Part of a small language model's weights: RMSNorm before each block.
MLP neurons of a small language model. Each row is named by its layer, matrix (gate and up: input weights; down: output weights) and neuron, and shows model dimensions 80-175. Each number is 50 + 10 x the weight over its row's rms, rounded and kept within 0 to 99. A neuron's up and down rows have the sign that makes its largest values positive.
After each neuron's rows, "fires on" lists the tokens most often at its 100 highest values on Wikipedia text that the model never trained on.

L5.gate810:48 50 74 55 37 40 49 60 52 48 48 50 52 23 70 57 43 46 71 60 47 35 33 43 57 54 43 42 50 46 62 47 34 56 37 66 52 40 38 59 43 43 55 54 52 53 71 47 60 65 57 44 42 57 40 63 37 75 36 31 76 45 53 35 46 47 58 62 44 40 54 48 40 57 61 55 51 45 53 43 45 32 53 52 45 49 49 45 48 66 74 42 56 47 39 42
L5.up810:61 42 48 37 55 37 51 51 57 47 46 49 45 49 63 51 51 50 62 56 54 51 40 60 59 49 60 49 56 59 62 41 73 45 38 55 33 49 37 71 38 38 36 55 45 61 63 53 54 34 63 49 44 52 41 54 45 41 75 36 67 62 43 51 34 59 44 48 47 46 53 67 37 62 38 71 71 45 66 31 56 46 40 41 49 42 62 31 61 47 50 55 54 61 46 54
L5.down810:48 64 53 62 38 47 41 57 59 54 47 46 40 53 54 56 56 60 53 57 42 57 30 62 57 60 74 48 54 39 57 56 40 47 50 40 46 44 29 52 60 61 52 33 38 55 61 56 52 42 57 64 52 34 25 45 43 58 47 36 51 49 36 53 25 60 52 52 47 48 59 61 51 48 42 61 48 57 45 48 59 56 55 62 39 30 77 45 43 55 59 56 32 53 44 44
fires on: ".\n\n", "|", "\n", ")\n", ".", " |"

L2.gate480:44 48 56 51 50 60 53 39 46 58 31 56 57 62 50 63 44 62 40 65 56 73 42 63 67 41 53 28 46 51 46 54 46 43 37 56 40 65 59 35 38 61 39 47 58 66 48 46 51 36 34 41 49 69 48 54 40 56 53 35 66 47 33 36 54 34 37 41 47 52 53 34 61 34 50 51 42 58 61 56 66 42 46 52 49 63 44 55 41 54 49 43 61 48 59 50
L2.up480:53 49 46 42 55 45 47 32 53 51 42 69 51 60 38 68 45 42 47 58 55 47 40 60 56 55 46 51 63 37 66 48 57 60 73 53 37 39 30 61 55 61 35 43 55 54 52 45 57 45 51 62 30 61 63 40 63 51 62 47 65 50 38 47 63 46 51 54 38 77 60 35 58 57 46 41 40 32 70 70 66 60 44 60 38 53 52 39 43 51 70 59 62 42 49 42
L2.down480:53 51 41 48 35 68 54 52 41 60 53 53 36 53 45 52 58 65 55 49 49 52 57 55 58 57 38 29 45 59 64 55 44 69 59 40 55 41 62 30 49 55 44 51 51 52 71 49 43 40 32 52 51 56 50 59 54 57 35 52 57 48 44 51 35 59 45 60 37 44 54 39 60 36 32 48 42 65 47 62 58 67 42 58 50 58 50 49 51 39 56 48 55 44 46 55
fires on: " |", " soils"

L5.gate887:35 47 40 56 48 43 57 52 42 61 56 45 44 30 53 53 45 64 52 65 52 39 27 40 53 45 41 35 67 43 42 47 43 43 56 50 51 41 40 43 37 52 36 58 50 57 42 50 48 58 41 59 49 54 57 67 58 35 44 54 68 43 47 44 61 56 58 27 56 42 61 31 46 48 54 60 38 56 47 55 66 41 64 35 34 30 45 56 47 60 50 56 63 55 47 35
L5.up887:48 46 37 28 39 40 62 60 49 49 49 43 61 51 47 58 52 51 36 47 57 42 32 38 44 65 48 46 51 29 46 38 67 54 60 70 59 47 46 54 57 33 59 56 41 43 46 48 58 40 60 52 50 59 53 60 50 44 35 44 45 37 44 35 49 43 48 46 47 30 50 54 41 57 51 56 49 49 23 48 67 50 56 53 58 46 42 41 63 45 56 51 27 51 45 47
L5.down887:51 44 46 51 50 47 61 59 60 49 53 55 54 41 74 49 29 58 45 55 49 33 41 60 39 45 45 47 51 54 54 37 38 57 51 51 43 59 43 61 57 62 45 47 47 50 62 44 63 57 63 56 40 63 46 43 38 43 49 41 62 35 59 60 39 28 48 35 73 45 52 48 46 52 46 58 46 53 40 51 51 38 52 54 33 25 50 57 50 57 49 53 60 56 61 53
fires on: " to", " (", " and", "or"

L6.gate29:47 59 60 58 61 58 52 51 37 46 53 37 38 45 46 45 61 53 61 46 34 47 38 58 63 41 47 47 58 49 51 44 45 38 45 56 55 43 60 62 60 52 51 42 46 60 44 49 59 52 45 46 56 50 52 52 44 50 54 63 41 51 54 51 48 38 50 46 58 60 45 38 59 54 63 48 68 54 49 42 40 40 56 57 47 71 36 50 28 45 58 57 57 36 59 55
L6.up29:52 50 49 49 57 54 42 49 49 51 63 58 55 68 54 64 64 51 34 51 68 61 48 64 46 58 64 58 65 38 57 41 52 43 62 26 42 48 60 38 62 45 45 44 52 53 52 39 69 57 37 47 52 51 66 45 43 51 56 29 50 48 82 35 44 63 57 48 38 38 65 31 56 61 49 40 56 47 59 58 45 71 57 48 46 54 58 67 58 51 40 30 46 47 56 62
L6.down29:27 59 45 50 48 66 36 40 46 51 39 47 54 51 52 42 56 58 39 45 47 66 52 59 61 57 58 36 35 55 54 37 46 51 44 50 42 44 50 35 59 54 50 42 49 56 57 58 56 61 46 54 43 59 64 40 56 42 33 51 64 58 44 46 35 53 55 40 57 52 59 41 44 50 34 50 64 54 29 42 49 48 34 48 54 62 51 65 48 62 61 37 53 62 47 58
fires on: " |", " "

L5.gate1494:53 53 52 30 59 43 55 41 42 41 30 54 54 35 49 54 56 38 66 42 56 42 65 45 49 40 51 39 50 55 69 57 36 57 55 26 55 47 43 51 45 65 51 58 30 53 33 48 45 45 57 43 50 43 39 65 63 59 37 47 59 47 52 59 43 39 39 58 49 39 50 66 26 46 49 67 34 51 71 65 56 55 53 53 36 35 37 57 63 55 51 56 54 48 57 35
L5.up1494:46 61 45 49 52 39 58 19 56 38 53 61 55 37 44 54 42 45 53 39 64 55 46 64 42 48 64 62 52 63 57 41 33 47 39 54 50 29 65 44 46 55 46 50 23 55 56 53 68 61 52 52 56 53 52 47 63 66 65 31 57 45 58 63 43 52 63 67 42 45 50 43 46 48 36 46 59 57 69 57 63 44 52 61 42 50 75 45 62 49 48 45 64 31 60 61
L5.down1494:43 51 51 47 31 37 58 41 49 44 27 56 52 27 45 61 57 54 55 44 56 50 48 62 69 60 50 59 47 50 67 61 56 49 48 56 51 38 61 46 56 51 33 35 61 25 58 67 58 49 45 55 40 50 68 60 55 46 53 56 52 53 57 55 50 42 66 60 56 39 55 45 38 57 46 55 53 55 48 51 53 41 35 69 64 43 47 48 56 35 55 54 61 42 61 44
fires on: ".", " ", ".\n\n", " ("

L5.gate1316:54 58 55 45 46 35 50 55 66 40 57 58 61 51 52 45 42 37 57 56 56 51 44 47 57 31 59 40 61 64 51 41 42 48 59 44 29 19 47 57 39 53 50 38 62 42 50 62 63 37 75 54 61 44 38 47 58 82 59 38 62 42 63 74 55 50 53 51 47 44 55 72 35 50 50 55 47 31 62 59 62 42 56 53 40 35 60 35 51 63 61 29 31 56 41 48
L5.up1316:53 56 59 50 39 50 54 58 62 32 64 61 49 42 52 41 56 61 57 65 57 61 48 51 53 35 61 43 55 60 58 51 37 35 59 44 24 42 44 82 37 61 50 38 57 42 54 49 59 32 68 41 52 52 31 44 47 75 64 45 65 41 53 58 47 60 55 52 56 51 49 79 32 33 38 63 46 38 55 49 43 32 52 61 32 36 51 38 34 64 45 45 43 53 48 46
L5.down1316:47 64 59 41 50 50 54 61 61 41 38 57 52 49 52 47 50 42 48 61 51 48 41 43 67 34 49 46 40 64 59 28 48 47 47 48 41 35 60 58 40 51 44 43 57 39 53 45 49 57 62 51 61 45 41 59 55 59 57 51 47 52 49 62 40 56 50 52 51 39 49 71 51 51 49 40 48 50 46 54 53 53 53 57 36 32 60 42 47 59 64 36 32 55 48 44
fires on: ".\n\n", ")\n", "\n", "|"

L3.gate262:41 53 58 58 45 64 62 41 47 48 34 44 52 60 49 57 43 49 43 37 52 42 47 59 43 60 39 46 33 59 63 33 53 72 51 46 51 38 55 62 45 52 53 37 41 51 35 50 38 49 43 53 54 60 51 50 76 63 50 61 39 44 50 51 71 43 51 49 55 51 34 53 63 57 48 47 60 53 59 47 58 32 41 49 54 36 52 58 32 53 71 62 55 56 58 58
L3.up262:33 35 43 34 36 55 55 58 64 36 62 54 56 60 56 47 44 39 59 52 47 46 54 53 65 46 39 42 56 27 24 41 42 62 51 52 55 53 50 44 46 45 50 42 36 70 58 62 54 43 61 47 43 51 50 43 44 57 53 39 33 49 50 59 66 47 53 78 44 47 61 64 51 46 36 62 50 53 44 57 51 56 28 41 43 44 62 52 41 48 44 56 60 43 48 42
L3.down262:45 43 47 45 64 37 55 33 41 44 44 22 42 54 57 41 48 56 45 41 43 49 61 49 57 57 53 57 60 49 54 38 34 60 78 46 61 46 42 58 54 58 58 64 59 47 51 60 46 70 47 59 37 43 32 54 53 63 55 37 52 43 50 40 60 46 54 26 57 43 60 46 52 54 47 47 37 46 44 36 43 48 48 28 37 45 45 53 61 56 57 52 62 33 52 47
fires on: "0", " |", "5", "6", ".", "4"

L5.gate607:46 68 53 45 52 39 52 56 54 42 54 77 53 33 49 63 56 54 53 61 47 38 19 43 61 41 61 45 45 41 45 38 48 31 27 55 20 45 41 45 36 66 56 46 50 30 56 57 47 43 47 45 54 45 60 55 54 53 65 49 54 56 60 66 30 54 59 52 52 49 46 67 50 36 51 62 31 47 63 56 42 33 47 52 44 29 43 33 41 52 58 33 48 30 52 55
L5.up607:54 59 49 66 63 42 50 58 53 23 50 69 50 63 37 47 62 46 67 43 63 37 27 56 58 56 66 48 51 48 50 41 28 49 51 53 37 33 48 59 35 60 49 47 60 45 52 50 45 55 47 55 51 52 48 52 62 46 49 36 51 37 54 54 47 64 56 41 55 44 45 54 51 34 43 49 37 55 62 48 55 34 54 65 42 42 55 50 44 47 56 43 52 55 49 55
L5.down607:47 62 38 68 32 58 62 49 56 36 54 62 56 67 44 45 46 69 57 51 41 43 42 42 47 35 50 31 55 61 45 59 51 57 55 37 55 38 42 50 51 50 53 36 44 42 44 48 58 54 43 59 56 47 46 62 49 61 44 41 57 41 53 48 31 59 61 45 47 52 46 62 38 50 42 56 49 50 57 70 64 53 58 64 47 62 51 34 52 35 42 37 74 52 39 72
fires on: ".\n\n", ")\n", "\n", ".\"\n\n"

L5.gate1117:64 50 57 65 51 65 41 60 53 56 53 45 56 48 59 41 49 49 54 58 53 47 38 42 53 59 60 51 70 51 62 59 47 47 42 52 41 48 34 58 45 55 37 62 60 62 41 47 62 50 31 53 40 44 44 66 42 39 44 37 55 29 39 54 25 49 48 44 61 57 65 37 49 43 56 42 51 52 39 41 54 70 63 62 39 41 74 46 34 53 56 42 65 51 46 37
L5.up1117:53 27 36 66 45 44 45 55 54 65 59 46 53 41 42 49 55 48 53 52 60 59 56 52 25 53 52 41 44 47 48 58 64 52 56 46 41 39 62 38 54 37 49 61 38 51 60 64 51 44 59 51 55 53 51 29 47 67 49 29 35 47 27 60 62 64 42 63 39 39 58 43 39 70 69 43 49 65 60 52 57 39 48 63 59 59 41 50 42 65 39 33 27 35 49 61
L5.down1117:44 50 66 56 51 48 34 32 55 33 41 44 54 44 57 43 65 64 55 47 34 58 69 48 76 69 44 58 37 40 35 31 54 51 60 49 44 55 62 46 43 53 50 40 44 42 54 42 41 62 49 59 54 59 39 41 57 46 42 44 48 44 66 45 44 57 54 39 42 35 57 45 60 53 38 41 70 52 47 34 66 59 61 42 41 58 51 46 45 51 74 38 60 51 61 40
fires on: " |", " "

L6.gate1289:46 51 67 59 41 42 45 64 26 63 36 48 46 62 60 43 42 51 66 46 32 44 56 42 82 65 42 47 45 35 43 50 38 48 41 56 67 44 58 41 46 53 32 42 58 50 48 55 50 71 47 61 50 37 51 70 44 68 43 46 57 55 51 49 46 39 63 60 54 45 56 42 38 61 52 69 39 38 45 59 46 70 41 46 41 44 37 41 37 50 46 43 25 50 44 50
L6.up1289:55 48 60 60 47 49 45 32 45 68 58 66 58 47 59 35 63 67 56 52 58 47 33 42 60 48 46 52 51 24 51 27 56 47 46 50 50 57 46 52 34 64 43 57 32 44 60 60 50 58 74 44 66 24 35 45 44 59 46 51 67 63 56 36 49 55 38 37 48 51 51 51 51 51 50 50 47 37 38 53 52 38 53 50 43 68 47 43 36 55 65 55 51 36 55 55
L6.down1289:35 45 54 50 49 55 54 64 51 29 47 50 30 44 45 48 51 44 52 42 50 53 42 70 62 52 68 21 45 40 69 52 67 69 35 41 37 55 57 35 57 57 60 57 58 41 42 75 57 62 48 53 50 34 43 41 63 40 53 50 35 43 45 56 47 44 56 25 63 59 66 41 33 60 46 40 40 51 49 46 44 49 50 45 42 56 46 69 54 72 76 59 59 41 40 32
fires on: " |", "0", " ", "–", "3"

L6.gate1054:47 40 64 38 48 69 40 45 58 31 43 54 65 42 50 63 59 41 57 34 50 48 54 48 59 38 32 44 37 42 26 41 56 38 35 73 64 73 56 37 60 56 52 44 57 38 45 67 60 51 48 66 36 44 71 42 37 54 52 55 51 33 65 43 44 38 49 46 29 55 74 52 51 47 65 67 57 47 32 41 32 48 51 36 53 47 49 48 46 76 50 38 49 60 59 61
L6.up1054:44 43 52 39 50 51 50 45 52 60 58 53 35 50 52 53 69 58 52 53 41 49 45 50 58 56 66 38 61 41 43 47 31 51 66 57 47 48 44 54 53 60 43 55 53 44 50 35 51 53 55 38 52 51 72 53 60 30 68 45 50 50 44 21 53 46 20 39 32 58 55 60 55 64 49 40 70 55 50 48 46 48 44 55 47 63 48 41 41 48 51 50 47 43 44 53
L6.down1054:35 56 54 58 51 40 45 45 36 52 25 51 52 51 51 43 35 41 56 46 51 44 61 52 60 37 46 51 40 47 39 48 50 61 35 44 55 32 48 50 52 45 59 61 62 52 54 47 41 42 65 42 49 63 48 38 50 32 40 44 54 83 52 47 49 43 55 34 49 43 64 56 35 44 28 48 37 48 38 64 33 46 42 49 66 28 46 57 47 58 68 52 59 44 45 37
fires on: " |"

L3.gate1409:50 57 61 52 58 41 55 57 61 40 51 52 50 32 51 40 58 42 57 64 52 52 39 39 57 27 58 29 48 55 51 49 50 67 57 47 26 41 45 63 44 47 61 46 51 52 55 41 52 52 50 77 56 53 39 42 45 78 43 31 69 44 50 59 47 47 41 51 51 53 56 62 45 48 44 64 45 47 63 50 44 27 51 46 37 54 43 40 47 65 55 39 43 57 35 55
L3.up1409:46 57 49 38 44 52 54 54 59 33 57 62 54 44 64 46 58 48 44 67 51 58 38 36 52 36 44 43 36 65 64 50 47 51 49 41 24 27 47 70 40 33 69 37 62 37 58 39 37 69 45 58 65 56 55 51 58 64 48 45 52 41 45 55 46 49 51 51 49 46 48 77 47 54 48 46 47 61 65 57 64 48 59 51 40 50 56 46 40 44 63 41 28 62 42 41
L3.down1409:45 63 47 50 56 45 57 42 58 45 49 53 47 48 56 48 42 39 41 68 59 49 43 57 51 42 45 39 33 49 59 26 55 42 53 47 46 22 67 68 45 57 53 46 56 36 58 54 52 54 62 43 60 43 44 58 62 54 47 42 51 49 52 58 32 54 52 54 43 45 48 70 39 52 45 39 37 54 70 75 47 51 46 61 42 41 59 44 44 55 58 39 38 54 38 44
fires on: ".\n\n", "\n", ".\"\n\n", ")\n"

L6.gate1404:53 40 45 32 56 45 38 75 35 60 50 48 60 61 53 41 51 41 47 73 37 47 60 45 44 41 65 29 52 56 54 48 45 48 55 49 44 52 56 48 67 47 55 42 56 67 50 44 58 49 58 53 54 65 66 44 55 50 47 58 59 49 54 43 57 57 40 58 43 42 56 54 59 60 55 45 32 42 46 57 47 16 67 58 38 27 40 56 59 54 48 60 66 53 42 48
L6.up1404:62 75 41 35 41 57 45 44 46 54 59 65 55 44 55 64 36 44 45 37 43 34 66 52 61 40 43 64 32 65 46 59 46 50 43 51 40 38 43 62 57 58 75 68 49 46 52 45 65 36 47 46 54 56 59 37 61 40 57 44 37 58 24 36 60 50 37 39 64 80 54 45 53 45 51 70 39 49 52 66 69 50 55 47 50 41 42 52 45 40 56 79 63 53 59 52
L6.down1404:27 52 79 62 63 55 40 26 42 28 52 53 52 42 60 45 50 59 41 59 52 60 46 59 63 44 54 50 64 50 61 51 49 45 50 42 38 57 57 55 52 62 37 54 42 44 55 55 60 52 57 60 49 34 48 74 66 51 32 56 54 31 51 57 58 32 54 57 39 46 26 69 52 45 38 58 46 64 50 48 75 32 47 39 40 61 76 40 34 32 38 50 62 51 39 53
fires on: " as", " the", " to", " ", " at", " and"

L6.gate1464:62 65 44 35 66 40 58 45 63 24 42 58 58 63 50 49 46 55 49 59 66 47 49 30 60 48 47 42 58 33 56 46 50 82 52 54 65 57 43 48 49 66 51 57 42 56 47 44 41 44 47 52 57 46 52 54 44 49 65 54 56 42 47 38 55 53 22 42 61 57 61 56 35 58 56 69 48 34 50 61 50 52 62 49 56 52 49 43 68 47 39 43 52 46 56 58
L6.up1464:58 44 31 52 57 62 53 50 44 58 47 52 46 39 48 50 36 44 44 50 48 55 39 37 56 52 49 57 62 41 60 50 31 34 56 44 52 42 46 39 45 50 50 61 38 56 53 33 59 40 48 39 38 59 38 42 52 38 56 61 53 39 41 62 59 53 63 46 52 40 49 59 64 61 60 58 58 32 39 43 55 56 55 43 42 51 67 65 51 52 68 61 60 40 41 46
L6.down1464:58 37 28 50 38 59 32 53 52 58 51 65 37 61 46 52 54 73 43 50 53 61 55 45 51 52 40 61 56 50 64 62 42 52 60 42 63 57 45 64 49 53 65 61 54 42 63 34 37 47 58 36 33 48 47 50 50 51 78 31 38 43 31 55 52 41 65 48 69 47 51 46 36 57 60 48 50 58 36 52 51 53 42 48 55 51 59 47 59 42 48 65 60 65 63 44
fires on: " his", "'s", "och", "ach", "ot", "'"

L6.gate1295:59 49 48 54 56 54 57 58 55 43 51 39 44 39 53 58 57 61 49 51 59 48 46 58 59 70 67 34 61 30 50 75 52 49 42 52 47 40 52 44 57 52 40 59 53 51 44 66 34 62 41 52 36 49 53 69 69 60 72 57 61 64 45 35 56 49 63 49 52 46 56 59 48 47 36 49 49 39 47 56 46 46 38 44 47 37 45 41 54 35 46 50 55 42 49 58
L6.up1295:55 22 51 54 55 43 65 44 40 51 70 62 52 61 45 50 43 38 53 52 55 41 26 55 68 38 27 48 53 52 59 56 32 50 53 50 39 58 44 57 50 49 37 42 49 75 49 56 49 47 47 53 61 51 51 61 37 48 38 58 39 46 58 42 53 55 58 48 56 46 61 33 61 67 67 45 64 53 50 41 46 67 53 45 26 53 59 57 49 31 57 48 47 65 40 50
L6.down1295:45 28 37 47 54 47 52 66 50 39 69 65 61 41 52 42 36 57 60 53 32 43 43 58 43 28 57 54 37 35 61 67 40 64 21 48 55 57 40 47 67 57 53 55 52 67 68 48 54 23 48 53 47 40 58 37 59 43 63 39 41 36 48 22 68 41 49 57 54 49 47 50 45 52 57 43 45 58 50 47 39 43 52 44 44 35 46 51 61 34 47 75 48 44 61 76
fires on: "'s", " Her", " whose", " Their", " His", "'"

L3.gate158:53 65 41 54 52 36 59 59 61 41 54 69 67 51 50 65 61 49 55 54 55 41 42 51 25 56 53 46 53 41 60 52 44 55 58 46 61 39 36 51 63 53 45 40 78 59 54 56 58 52 57 47 71 45 53 54 41 52 73 55 70 61 65 58 32 44 45 69 45 51 61 48 49 53 46 59 51 64 56 62 38 32 53 46 38 49 42 47 31 54 48 40 50 44 44 63
L3.up158:48 32 65 55 69 52 57 36 44 44 68 58 20 42 71 42 39 50 43 39 51 60 43 49 56 62 52 64 55 45 56 70 52 61 30 61 26 52 42 45 44 46 53 54 45 43 56 62 46 61 46 46 58 37 61 64 66 53 50 52 52 56 44 45 31 75 55 46 43 59 60 61 38 45 41 34 61 59 43 42 60 47 52 64 51 45 46 50 34 53 51 66 38 41 59 43
L3.down158:65 44 54 63 55 40 51 40 28 49 39 52 47 39 30 59 41 52 43 37 42 62 55 66 68 61 52 52 57 60 50 66 35 55 54 66 49 58 50 45 34 70 49 58 42 45 37 60 63 55 64 65 43 48 62 47 72 59 57 43 39 45 46 36 46 56 60 51 50 66 44 42 53 69 50 44 75 45 50 46 37 45 36 58 66 55 59 53 50 60 61 56 58 45 57 16
fires on: "\n", ";", " ("

L5.gate668:59 49 72 46 42 43 47 51 47 38 60 64 36 53 35 42 55 50 43 58 40 30 41 58 59 27 50 38 56 52 45 41 41 43 46 48 32 35 28 59 54 64 63 25 59 25 50 42 48 43 52 40 39 54 37 49 62 58 54 48 55 48 60 51 60 45 64 59 62 39 50 61 30 35 62 68 62 51 56 53 52 48 43 64 42 35 60 36 44 47 50 59 41 53 57 54
L5.up668:59 41 54 52 55 55 57 59 45 45 57 59 56 48 44 37 59 45 52 55 38 39 43 42 36 38 63 57 37 60 57 48 43 41 41 35 40 28 44 58 40 64 57 38 51 38 54 33 65 25 58 57 59 50 30 51 51 43 47 46 52 52 57 59 64 49 54 42 50 51 47 67 46 38 59 50 61 29 56 55 48 38 32 50 45 35 48 44 50 51 59 30 36 58 25 35
L5.down668:70 48 49 53 66 49 52 51 53 38 35 44 51 65 59 43 60 38 65 41 49 54 47 43 49 40 66 61 63 53 64 52 42 62 46 38 44 45 46 34 39 57 59 57 53 60 62 46 64 33 46 54 39 50 40 39 53 58 54 44 67 46 58 48 50 62 50 50 57 56 60 72 34 33 43 52 37 52 54 56 58 60 44 65 40 35 62 43 43 62 39 30 31 43 38 48
fires on: ".\n\n", "\n", ")\n"

L5.gate1034:43 41 62 43 45 48 64 44 33 52 56 63 36 29 40 32 76 57 47 60 49 42 57 41 50 64 50 38 28 68 44 50 56 30 42 53 45 40 54 45 44 57 55 33 47 46 54 49 59 55 59 31 67 54 55 48 53 48 58 40 51 46 48 54 45 60 48 35 59 45 44 36 55 65 58 51 36 67 59 49 38 37 37 42 59 40 55 41 57 56 63 51 63 64 34 58
L5.up1034:45 50 49 53 59 53 46 63 36 52 60 66 39 52 58 53 64 56 62 65 46 42 49 37 60 44 56 57 70 54 52 46 57 50 77 49 41 40 47 46 36 28 46 63 64 69 80 57 32 58 65 56 32 38 36 43 40 45 57 23 48 66 47 49 54 47 61 60 47 44 50 71 45 45 37 33 45 47 45 33 52 53 47 27 36 56 61 61 63 48 45 50 51 56 62 56
L5.down1034:73 53 35 68 62 38 47 58 51 56 47 58 52 73 40 56 29 64 45 49 39 45 47 70 38 50 50 66 60 56 59 41 53 37 58 52 60 35 39 51 65 57 56 68 52 39 62 50 35 51 77 69 29 38 31 40 67 66 43 53 41 58 59 46 50 32 59 44 36 36 71 54 46 49 69 46 43 55 62 51 61 43 65 47 59 50 48 57 62 47 45 54 31 49 67 32
fires on: "2", "0", "9", "3", "5", "8"

L3.gate1510:47 53 48 60 56 40 50 56 40 69 31 50 47 38 51 38 42 52 44 72 52 68 59 43 47 45 63 41 26 37 46 50 58 51 47 57 54 60 42 58 48 46 49 45 59 27 45 39 32 62 44 70 52 40 63 54 58 42 39 48 53 26 44 66 57 28 59 30 30 59 38 52 60 75 59 39 48 52 57 45 53 52 52 60 60 38 51 57 54 36 36 52 52 49 44 52
L3.up1510:68 52 47 41 39 37 36 61 57 52 57 41 47 55 62 57 50 63 64 49 58 52 55 47 54 37 42 54 59 50 66 56 60 55 48 39 16 41 59 49 50 58 55 47 28 29 61 61 61 55 59 43 47 49 49 36 68 69 66 48 54 64 55 53 39 40 66 56 58 42 62 58 41 54 50 45 41 49 44 48 46 46 54 52 52 56 54 50 53 53 78 57 66 33 37 54
L3.down1510:49 35 39 35 70 41 55 70 54 34 41 58 59 53 52 55 52 52 55 53 38 44 40 59 47 57 25 41 57 61 58 62 49 43 58 39 44 34 45 37 71 55 45 42 43 31 47 48 40 50 38 38 48 51 52 40 59 43 46 48 54 60 56 37 45 41 35 33 43 31 70 62 53 55 39 36 58 58 62 47 51 45 49 59 44 62 49 55 44 29 55 27 56 50 57 32
fires on: "2", "3", "1", "6", "7"

L6.gate1016:54 59 49 55 48 43 40 55 66 31 45 48 52 51 64 50 58 54 69 53 50 42 29 52 68 46 57 46 45 67 58 41 34 48 37 34 42 41 28 47 41 45 49 42 56 41 65 58 61 33 52 66 51 59 48 46 38 62 56 39 59 52 43 71 52 68 45 45 42 52 62 71 34 21 48 63 56 60 59 46 57 47 43 74 35 45 58 50 62 55 48 24 20 45 42 50
L6.up1016:51 65 49 61 44 40 40 39 61 40 53 57 53 60 57 70 49 55 49 65 57 39 36 44 52 39 60 34 52 49 57 56 46 34 47 55 36 35 42 64 43 50 52 48 50 56 50 41 60 34 61 47 58 50 39 59 51 53 46 39 48 56 54 70 49 54 41 54 53 45 60 83 35 41 55 65 54 44 60 47 62 50 49 60 31 36 55 50 57 61 48 34 32 50 56 57
L6.down1016:52 53 55 61 56 41 43 55 50 46 44 47 50 54 55 55 58 51 55 52 56 44 37 49 62 49 42 43 59 55 57 36 45 52 43 44 45 31 53 57 42 48 38 48 54 40 52 40 50 65 62 56 43 47 38 50 57 57 50 46 51 49 41 61 42 52 46 47 50 40 50 61 55 46 58 52 46 38 43 56 52 63 51 50 38 42 50 39 53 71 55 43 43 59 58 46
fires on: ".\n\n", "\n", ")\n", "|"

L2.gate744:58 43 48 42 49 51 57 45 44 50 61 30 64 42 63 52 67 42 66 51 53 49 57 41 44 61 45 56 49 40 45 48 32 54 63 57 39 40 54 38 35 59 43 44 47 51 45 56 23 63 53 46 57 52 45 56 55 64 49 71 59 43 50 56 47 46 43 44 53 46 44 48 52 53 61 54 44 74 61 48 55 56 41 63 53 58 40 40 37 56 49 48 48 53 45 48
L2.up744:42 38 42 50 39 53 53 50 61 47 72 64 54 36 44 59 56 56 44 44 56 52 50 45 45 76 57 50 55 45 46 62 50 40 66 49 53 46 39 54 51 50 42 59 46 38 47 65 47 57 40 36 24 38 49 56 48 59 60 77 40 57 51 59 24 53 47 56 57 52 51 62 47 47 42 50 59 54 54 61 51 38 53 55 72 57 46 52 28 48 55 41 64 49 72 54
L2.down744:61 52 37 53 36 38 59 47 38 44 58 51 54 54 51 45 54 66 52 61 50 44 61 46 50 53 56 38 42 56 53 78 44 71 46 70 45 50 69 52 54 56 53 48 57 49 46 87 51 62 44 34 45 56 59 53 59 55 52 54 42 50 63 49 60 58 44 42 52 49 26 43 64 50 45 55 52 45 62 58 36 52 54 54 72 37 52 45 52 53 55 56 50 39 56 44
fires on: ";", " However", " however", " and", " failed", " ended"

L5.gate1046:65 58 37 40 41 53 41 36 57 31 52 59 46 52 43 60 43 66 37 45 49 39 34 53 46 44 49 46 40 53 52 57 43 45 46 43 47 33 54 55 53 44 37 49 63 52 46 61 55 59 42 29 59 42 45 36 71 41 64 61 62 53 51 66 26 48 69 49 52 37 54 37 54 67 53 50 43 50 59 58 39 58 58 57 46 40 40 72 35 58 55 43 67 46 49 50
L5.up1046:62 55 49 54 57 44 42 46 63 60 62 65 60 53 51 39 60 63 66 52 52 42 50 42 63 43 68 49 51 63 41 72 69 41 51 44 43 44 59 40 32 65 51 65 44 51 49 54 53 66 59 57 43 72 54 44 44 42 39 54 52 24 37 40 49 57 51 40 38 87 41 47 49 54 35 54 42 47 64 52 44 43 50 49 56 34 60 53 50 42 60 51 41 45 50 57
L5.down1046:53 65 43 54 42 39 62 44 39 43 49 42 46 52 20 63 50 56 47 49 45 49 42 77 51 42 33 56 66 53 49 43 43 46 39 46 46 65 53 67 56 57 47 48 37 56 71 61 54 47 47 59 36 55 47 60 42 59 58 49 46 59 62 54 34 59 63 42 61 52 47 64 58 61 42 38 59 57 38 44 42 27 22 20 52 52 58 33 29 25 53 39 50 53 53 51
fires on: " as", " since"